Weights of a small GPT-style language model, trained from scratch on English Wikipedia.
Size: 8 heads of 32 (2 for keys and values), 12.9M parameters.
Architecture: no biases in attention or MLP, untied embeddings, normalized queries and keys.
Training: a variant of Muon for these matrices, 736M tokens, 11234 steps.
MLP neurons of a small language model. Each row is named by its layer, matrix (gate and up: input weights) and neuron, and shows model dimensions 0-127. Each number is 200 + 40 x the weight over its row's rms, rounded and kept within 0 to 999. A neuron's up and down rows have the sign that makes its largest values positive.
After each neuron's rows, "fires on" lists the tokens most often at its 100 highest values on Wikipedia text that the model never trained on; "fires after" lists the tokens most often just before its 100 highest values on Wikipedia text that the model never trained on. A number after a token or word is its count.

L2.gate632,229,195,229,260,207,215,203,227,214,235,211,179,223,185,230,195,159,198,228,144,245,213,197,228,254,217,187,183,218,206,163,171,216,161,166,236,172,232,189,183,199,209,188,211,169,176,138,238,96,244,197,140,302,239,172,250,183,190,203,202,260,235,248,187,95,226,209,235,128,200,194,165,249,206,186,166,205,226,208,237,261,144,258,137,210,270,230,228,181,160,181,140,183,243,169,149,178,232,240,207,209,216,220,150,177,162,211,174,246,131,200,140,281,210,208,192,136,104,252,275,242,211,221,171,207,187,207,139
L2.up632,220,134,223,137,281,220,199,190,155,150,184,197,142,158,210,117,184,214,180,198,161,230,256,122,124,229,159,207,144,172,181,161,230,189,187,216,179,211,135,219,233,242,168,169,179,182,183,187,139,208,147,158,186,191,241,262,183,200,230,198,171,220,202,171,164,121,195,168,246,172,212,167,168,168,163,136,155,224,234,179,294,166,317,142,195,192,161,237,169,135,190,167,230,145,210,243,169,261,139,205,213,181,189,142,146,169,173,219,108,162,158,191,186,209,192,164,190,172,226,169,193,184,217,153,244,179,151,170
fires on: "le" 15, "am" 13, "he" 10, "orn" 9, "ct" 6, "it" 6
fires after: " C" 43, " c" 34, "ore" 5, " Do" 4

L6.gate988,174,187,262,204,146,195,210,182,186,149,220,210,181,228,138,99,173,208,154,208,234,201,134,163,234,263,152,239,152,316,248,207,195,170,172,147,176,215,220,210,218,184,125,164,219,218,240,261,168,167,203,259,109,148,222,194,143,92,203,220,196,199,225,140,255,170,202,208,233,202,98,175,132,275,160,246,178,158,214,171,184,235,194,221,185,250,165,227,250,170,129,193,86,173,243,248,168,129,325,179,231,210,173,243,165,112,259,196,202,217,162,207,189,185,193,227,223,183,185,242,216,342,202,280,220,176,151,132
L6.up988,181,175,225,168,185,229,205,272,196,223,193,177,184,195,177,221,252,156,116,169,171,233,196,252,142,187,198,157,221,160,223,224,216,167,178,231,206,137,218,120,203,193,179,123,172,209,173,174,254,115,154,107,215,219,206,155,171,255,183,250,280,239,172,129,210,195,191,263,271,237,165,164,212,154,217,225,175,235,221,221,249,136,198,173,174,279,149,237,162,219,194,209,225,229,118,227,277,201,210,184,204,169,167,276,172,238,214,122,171,178,142,239,186,142,255,172,236,210,144,204,167,109,160,222,228,219,126,223
fires on: " of" 60, "al" 16, " list" 7
fires after: " one" 23, " Med" 16, "%" 9, " two" 4, " many" 4

L2.gate187,195,163,139,101,168,166,155,200,191,248,223,250,159,218,288,206,232,204,222,232,264,120,178,181,230,236,232,254,236,223,198,176,225,177,170,123,127,184,196,177,199,177,279,282,204,193,96,250,187,177,275,224,178,165,195,233,141,216,245,228,124,220,228,134,272,163,182,231,216,237,155,180,77,217,195,252,164,150,190,229,154,187,262,251,235,189,196,151,210,156,170,239,266,192,140,196,141,184,220,153,273,257,203,165,223,168,196,188,285,227,215,187,239,252,236,242,194,211,211,177,174,201,167,258,217,249,156,218
L2.up187,185,195,216,118,159,217,259,146,152,153,274,171,261,194,143,171,209,102,191,224,229,159,214,177,228,193,186,142,200,195,184,197,158,198,147,196,115,253,183,148,216,188,153,210,266,228,212,197,276,141,263,212,178,215,138,160,159,181,165,194,169,274,241,172,190,196,210,244,248,146,204,223,179,221,174,257,175,155,211,260,185,141,228,241,225,231,202,160,229,191,213,144,244,210,237,181,104,243,164,210,150,239,197,205,154,195,200,167,198,170,187,183,167,156,249,187,215,201,143,252,267,284,175,179,175,232,151,114
fires on: "cl" 23, "r" 23, "l" 21, "orn" 16, "pr" 5, " Cl" 4
fires after: "C" 12, " M" 12, "P" 10, " C" 7, " ex" 6, "c" 4

L2.gate129,229,197,229,267,142,192,138,234,275,220,220,209,273,181,142,247,238,214,257,245,213,195,168,160,239,249,200,234,245,189,132,114,176,169,168,181,193,125,203,135,195,160,225,232,179,170,180,240,177,232,250,182,233,279,147,162,163,224,213,178,253,244,210,194,222,149,196,239,274,261,219,170,236,234,243,185,173,217,214,281,252,192,194,229,256,204,148,254,257,148,209,220,148,163,237,142,169,162,215,167,124,271,195,206,156,172,180,247,104,262,207,235,251,260,222,210,212,250,194,204,156,258,166,174,181,187,171,184
L2.up129,230,206,222,217,168,160,211,222,281,173,226,163,227,254,291,186,155,245,244,220,212,253,174,169,187,295,255,133,194,184,181,158,137,173,181,143,196,145,248,152,217,160,163,233,175,225,290,161,185,239,185,194,163,184,217,224,165,167,184,176,202,236,216,186,221,200,208,224,227,173,110,154,229,226,209,147,239,186,180,232,267,161,199,174,231,185,204,264,218,198,187,192,167,222,208,205,162,181,86,171,180,194,240,168,215,209,144,242,148,230,191,171,170,188,340,236,184,242,185,189,206,214,198,265,225,184,142,155
fires on: "l" 18, "oc" 17, "r" 11, "st" 9, "ot" 9
fires after: "P" 15, " f" 12, " P" 7, " C" 6, " E" 5, " m" 5

L9.gate889,206,232,173,171,161,119,237,233,182,206,235,237,263,173,198,193,220,227,218,173,163,187,140,219,173,124,186,253,178,215,183,253,285,229,192,127,251,150,201,261,168,178,229,218,238,196,225,160,219,239,177,240,161,161,189,243,183,319,240,190,177,176,227,145,152,192,296,206,199,185,256,202,198,182,215,216,165,206,211,157,175,205,227,230,259,166,139,191,230,138,184,160,128,213,259,236,168,141,218,246,209,160,113,160,180,225,201,229,123,107,155,219,181,99,202,266,227,177,188,205,243,237,214,219,237,164,146,201
L9.up889,256,169,169,208,208,170,170,184,220,288,269,218,178,243,132,163,173,232,198,197,148,253,146,231,286,222,193,205,191,232,225,248,131,203,92,150,284,245,196,219,219,173,235,257,236,168,244,117,262,246,227,195,208,242,196,188,146,187,248,168,252,214,140,205,238,277,191,208,163,201,207,153,261,239,129,183,201,208,113,202,167,203,211,284,209,187,267,246,210,194,214,175,162,188,185,207,239,197,137,167,219,219,163,305,180,239,211,158,215,138,224,210,211,160,143,271,204,208,196,178,190,195,198,241,181,211,263,162
fires on: " " 45, "-" 28, " Preceded" 7, ")\n" 5
fires after: " /" 21, ")\n" 15, "\n" 12, " |" 11, ":" 9, "|" 8

L8.gate294,190,212,275,223,179,231,184,270,191,269,266,250,171,215,191,196,229,235,217,234,237,181,192,203,187,234,230,175,245,149,207,205,265,122,176,148,192,191,172,261,160,222,190,193,146,251,193,172,186,164,216,173,162,240,184,143,152,148,261,216,201,150,137,178,170,131,270,208,195,157,227,130,181,206,117,201,173,245,218,235,184,187,204,289,193,173,243,171,235,272,185,173,139,286,218,204,173,233,185,273,246,222,190,200,146,193,177,197,160,213,234,196,160,189,146,233,151,223,175,272,144,188,179,140,351,217,166,161
L8.up294,160,213,243,270,149,166,223,227,235,184,200,256,230,236,203,215,145,179,225,206,138,188,179,186,225,262,133,169,198,190,198,266,192,106,144,199,167,142,139,242,234,237,150,202,259,158,156,278,188,261,222,128,153,175,196,173,158,210,249,171,194,159,253,245,208,174,204,193,216,167,171,201,206,250,167,273,200,194,168,180,206,228,103,238,159,130,161,224,208,191,219,137,215,195,60,172,153,215,244,175,180,166,163,201,225,169,103,243,208,289,186,242,237,268,159,196,226,278,180,245,219,207,170,230,132,217,176,193
fires on: "-" 50, " " 32, " (" 8
fires after: "\n" 26, " /" 21, " =\n\n" 6, "a" 4, ":" 4, " |" 4

L3.gate671,197,221,201,222,177,199,126,151,215,154,173,181,245,269,151,222,159,215,161,255,166,246,135,220,190,207,200,178,193,200,185,228,199,181,285,249,208,162,176,204,184,194,195,153,153,248,219,270,204,170,234,273,116,177,178,298,192,215,228,234,203,227,208,165,209,180,154,263,206,248,240,220,176,239,220,187,291,206,191,177,139,223,236,163,190,211,226,246,157,148,162,249,266,156,265,176,220,133,190,195,229,206,168,204,108,150,224,196,244,233,86,153,201,161,129,221,127,173,136,241,135,194,166,176,225,148,219,185
L3.up671,225,134,170,186,225,183,210,149,249,248,197,190,280,143,174,154,174,203,157,188,177,217,160,183,215,180,268,180,203,172,124,229,200,192,112,216,251,186,174,310,197,139,292,175,195,282,206,233,177,150,145,203,192,252,163,184,114,197,248,205,209,234,189,238,209,253,186,147,215,190,205,150,175,332,185,223,242,159,260,238,263,218,267,196,216,213,232,194,139,188,189,172,252,189,242,262,200,197,188,176,178,167,184,228,242,152,168,218,168,230,231,235,320,270,236,131,194,190,197,189,187,257,144,254,145,167,246,194
fires on: "ur" 19, "it" 17, "ut" 16, "oc" 14, "ed" 8, "pec" 6
fires after: " f" 30, " M" 9, " F" 8, " m" 6, "S" 6, " sec" 6

L9.gate696,199,233,189,160,171,190,120,251,223,177,141,276,214,257,239,152,169,214,316,236,176,217,199,169,212,221,214,216,154,245,239,195,278,205,139,149,218,198,156,178,203,206,190,160,175,214,188,223,142,148,222,246,199,199,292,227,240,177,189,198,238,258,130,227,212,220,301,197,208,231,251,253,200,162,178,168,177,187,167,170,171,200,187,247,219,273,188,180,190,170,238,201,194,198,173,173,264,290,232,220,195,193,270,192,256,205,198,188,251,305,234,180,186,266,248,170,190,203,247,201,195,267,162,187,167,186,184,120
L9.up696,229,184,225,218,131,192,246,300,173,180,214,209,238,228,153,194,226,174,187,201,216,222,215,227,218,245,237,196,217,212,218,214,100,124,132,91,185,200,130,241,255,194,163,201,208,150,234,251,244,207,199,196,219,186,220,202,141,140,185,142,263,215,206,212,237,193,173,206,233,218,176,183,184,280,191,234,205,197,142,105,166,229,134,305,180,195,266,174,194,160,225,220,221,155,167,157,200,227,241,156,137,189,173,130,209,192,202,199,253,181,145,221,202,132,165,200,337,198,175,207,161,178,157,200,186,223,192,180
fires on: " " 35, " |" 10, ":" 6, "00" 6, " W" 5
fires after: " |" 45, ":" 8, "–" 8, " " 7

L9.gate625,231,218,191,151,207,180,197,153,239,174,186,186,249,141,161,147,209,214,200,282,262,186,218,242,166,191,161,191,180,211,230,134,259,230,213,131,177,165,188,191,119,47,106,109,219,202,193,182,195,174,172,177,204,163,277,298,172,237,212,125,189,228,223,153,196,237,173,197,158,204,258,160,262,162,157,164,182,186,201,241,214,216,227,139,270,115,189,224,216,139,144,213,235,192,194,166,212,221,213,151,231,197,216,245,201,183,197,207,184,182,161,178,201,212,198,215,260,210,174,175,203,225,169,177,170,189,200,215
L9.up625,124,215,315,189,246,237,209,156,194,259,136,191,240,268,158,147,254,165,140,310,207,170,148,205,160,182,190,231,182,216,160,216,187,258,195,181,199,189,232,282,138,256,178,153,208,203,220,190,246,235,185,199,177,186,264,180,177,208,214,182,195,233,206,211,194,225,188,178,238,233,243,193,231,216,197,221,214,162,221,212,134,140,158,205,201,154,194,152,167,153,209,261,195,161,236,211,197,234,217,226,146,243,183,144,280,308,237,217,231,252,159,197,244,171,248,181,190,142,230,257,268,264,119,209,300,173,168,199
fires on: "19" 41, " " 20, "18" 13, "th" 7
fires after: " " 45, " (" 16, " in" 7, "," 6

L3.gate297,143,216,204,255,229,209,214,175,185,117,161,210,175,212,174,175,213,205,174,243,182,212,142,263,226,238,245,196,172,250,151,179,188,180,175,166,217,209,174,236,177,203,170,205,182,296,222,157,213,243,220,195,186,229,222,206,244,217,227,229,215,185,156,142,257,201,227,169,238,221,192,197,148,244,195,198,183,207,177,218,237,193,124,231,228,199,255,205,153,211,249,235,147,259,190,118,161,210,161,339,159,222,215,222,164,184,242,138,181,199,198,111,239,251,183,188,194,271,219,185,252,192,82,261,234,231,152,207
L3.up297,239,135,235,213,186,221,273,202,177,174,192,236,223,157,227,239,294,264,190,157,215,245,191,175,233,260,286,129,226,190,173,224,185,156,222,224,282,178,202,177,204,174,200,202,217,207,196,137,173,225,169,244,220,142,231,222,175,287,219,183,260,227,231,193,267,157,138,219,222,159,164,227,203,127,178,262,163,179,148,252,265,147,227,201,158,205,214,219,165,189,216,150,187,202,169,178,139,238,236,227,228,211,186,164,234,128,261,274,243,188,231,247,282,217,203,134,184,212,212,179,222,219,183,127,186,210,151,273
fires on: "an" 14, " [" 12, "u" 9, "l" 9, "yn" 7, "ided" 6
fires after: " d" 34, " comp" 13, " dec" 11, " D" 5, "omp" 5, "ing" 4

L6.gate590,207,230,195,251,202,153,215,150,163,241,198,255,267,191,166,193,209,249,150,217,266,174,196,181,168,232,247,242,225,122,175,188,169,204,190,234,233,118,225,152,177,149,208,124,183,215,260,232,153,209,152,254,98,164,199,183,257,261,210,225,249,187,206,208,135,196,261,190,244,214,271,184,182,187,210,236,90,154,226,162,197,222,204,195,183,150,183,119,265,175,159,220,205,210,224,234,234,294,234,166,152,141,207,252,111,201,198,232,209,172,205,219,141,196,197,154,104,193,238,167,172,200,146,158,194,136,188,190
L6.up590,205,173,231,192,199,184,214,277,162,203,205,169,170,205,268,230,209,195,242,277,230,204,192,159,158,205,189,172,221,217,220,146,104,224,193,153,205,232,193,174,227,211,246,170,221,211,210,166,183,211,224,188,183,256,221,139,187,175,177,261,96,181,175,111,147,204,159,193,194,149,207,198,248,169,170,270,147,184,260,160,191,175,167,126,169,272,149,154,305,259,151,239,214,177,209,205,239,262,243,214,217,188,182,262,205,221,192,101,131,149,153,185,192,190,172,172,168,187,177,221,209,208,152,225,254,113,193,196
fires on: "th" 20, " first" 18, " most" 13, "est" 12, " only" 5
fires after: " the" 37, " larg" 6, " four" 4, "'s" 4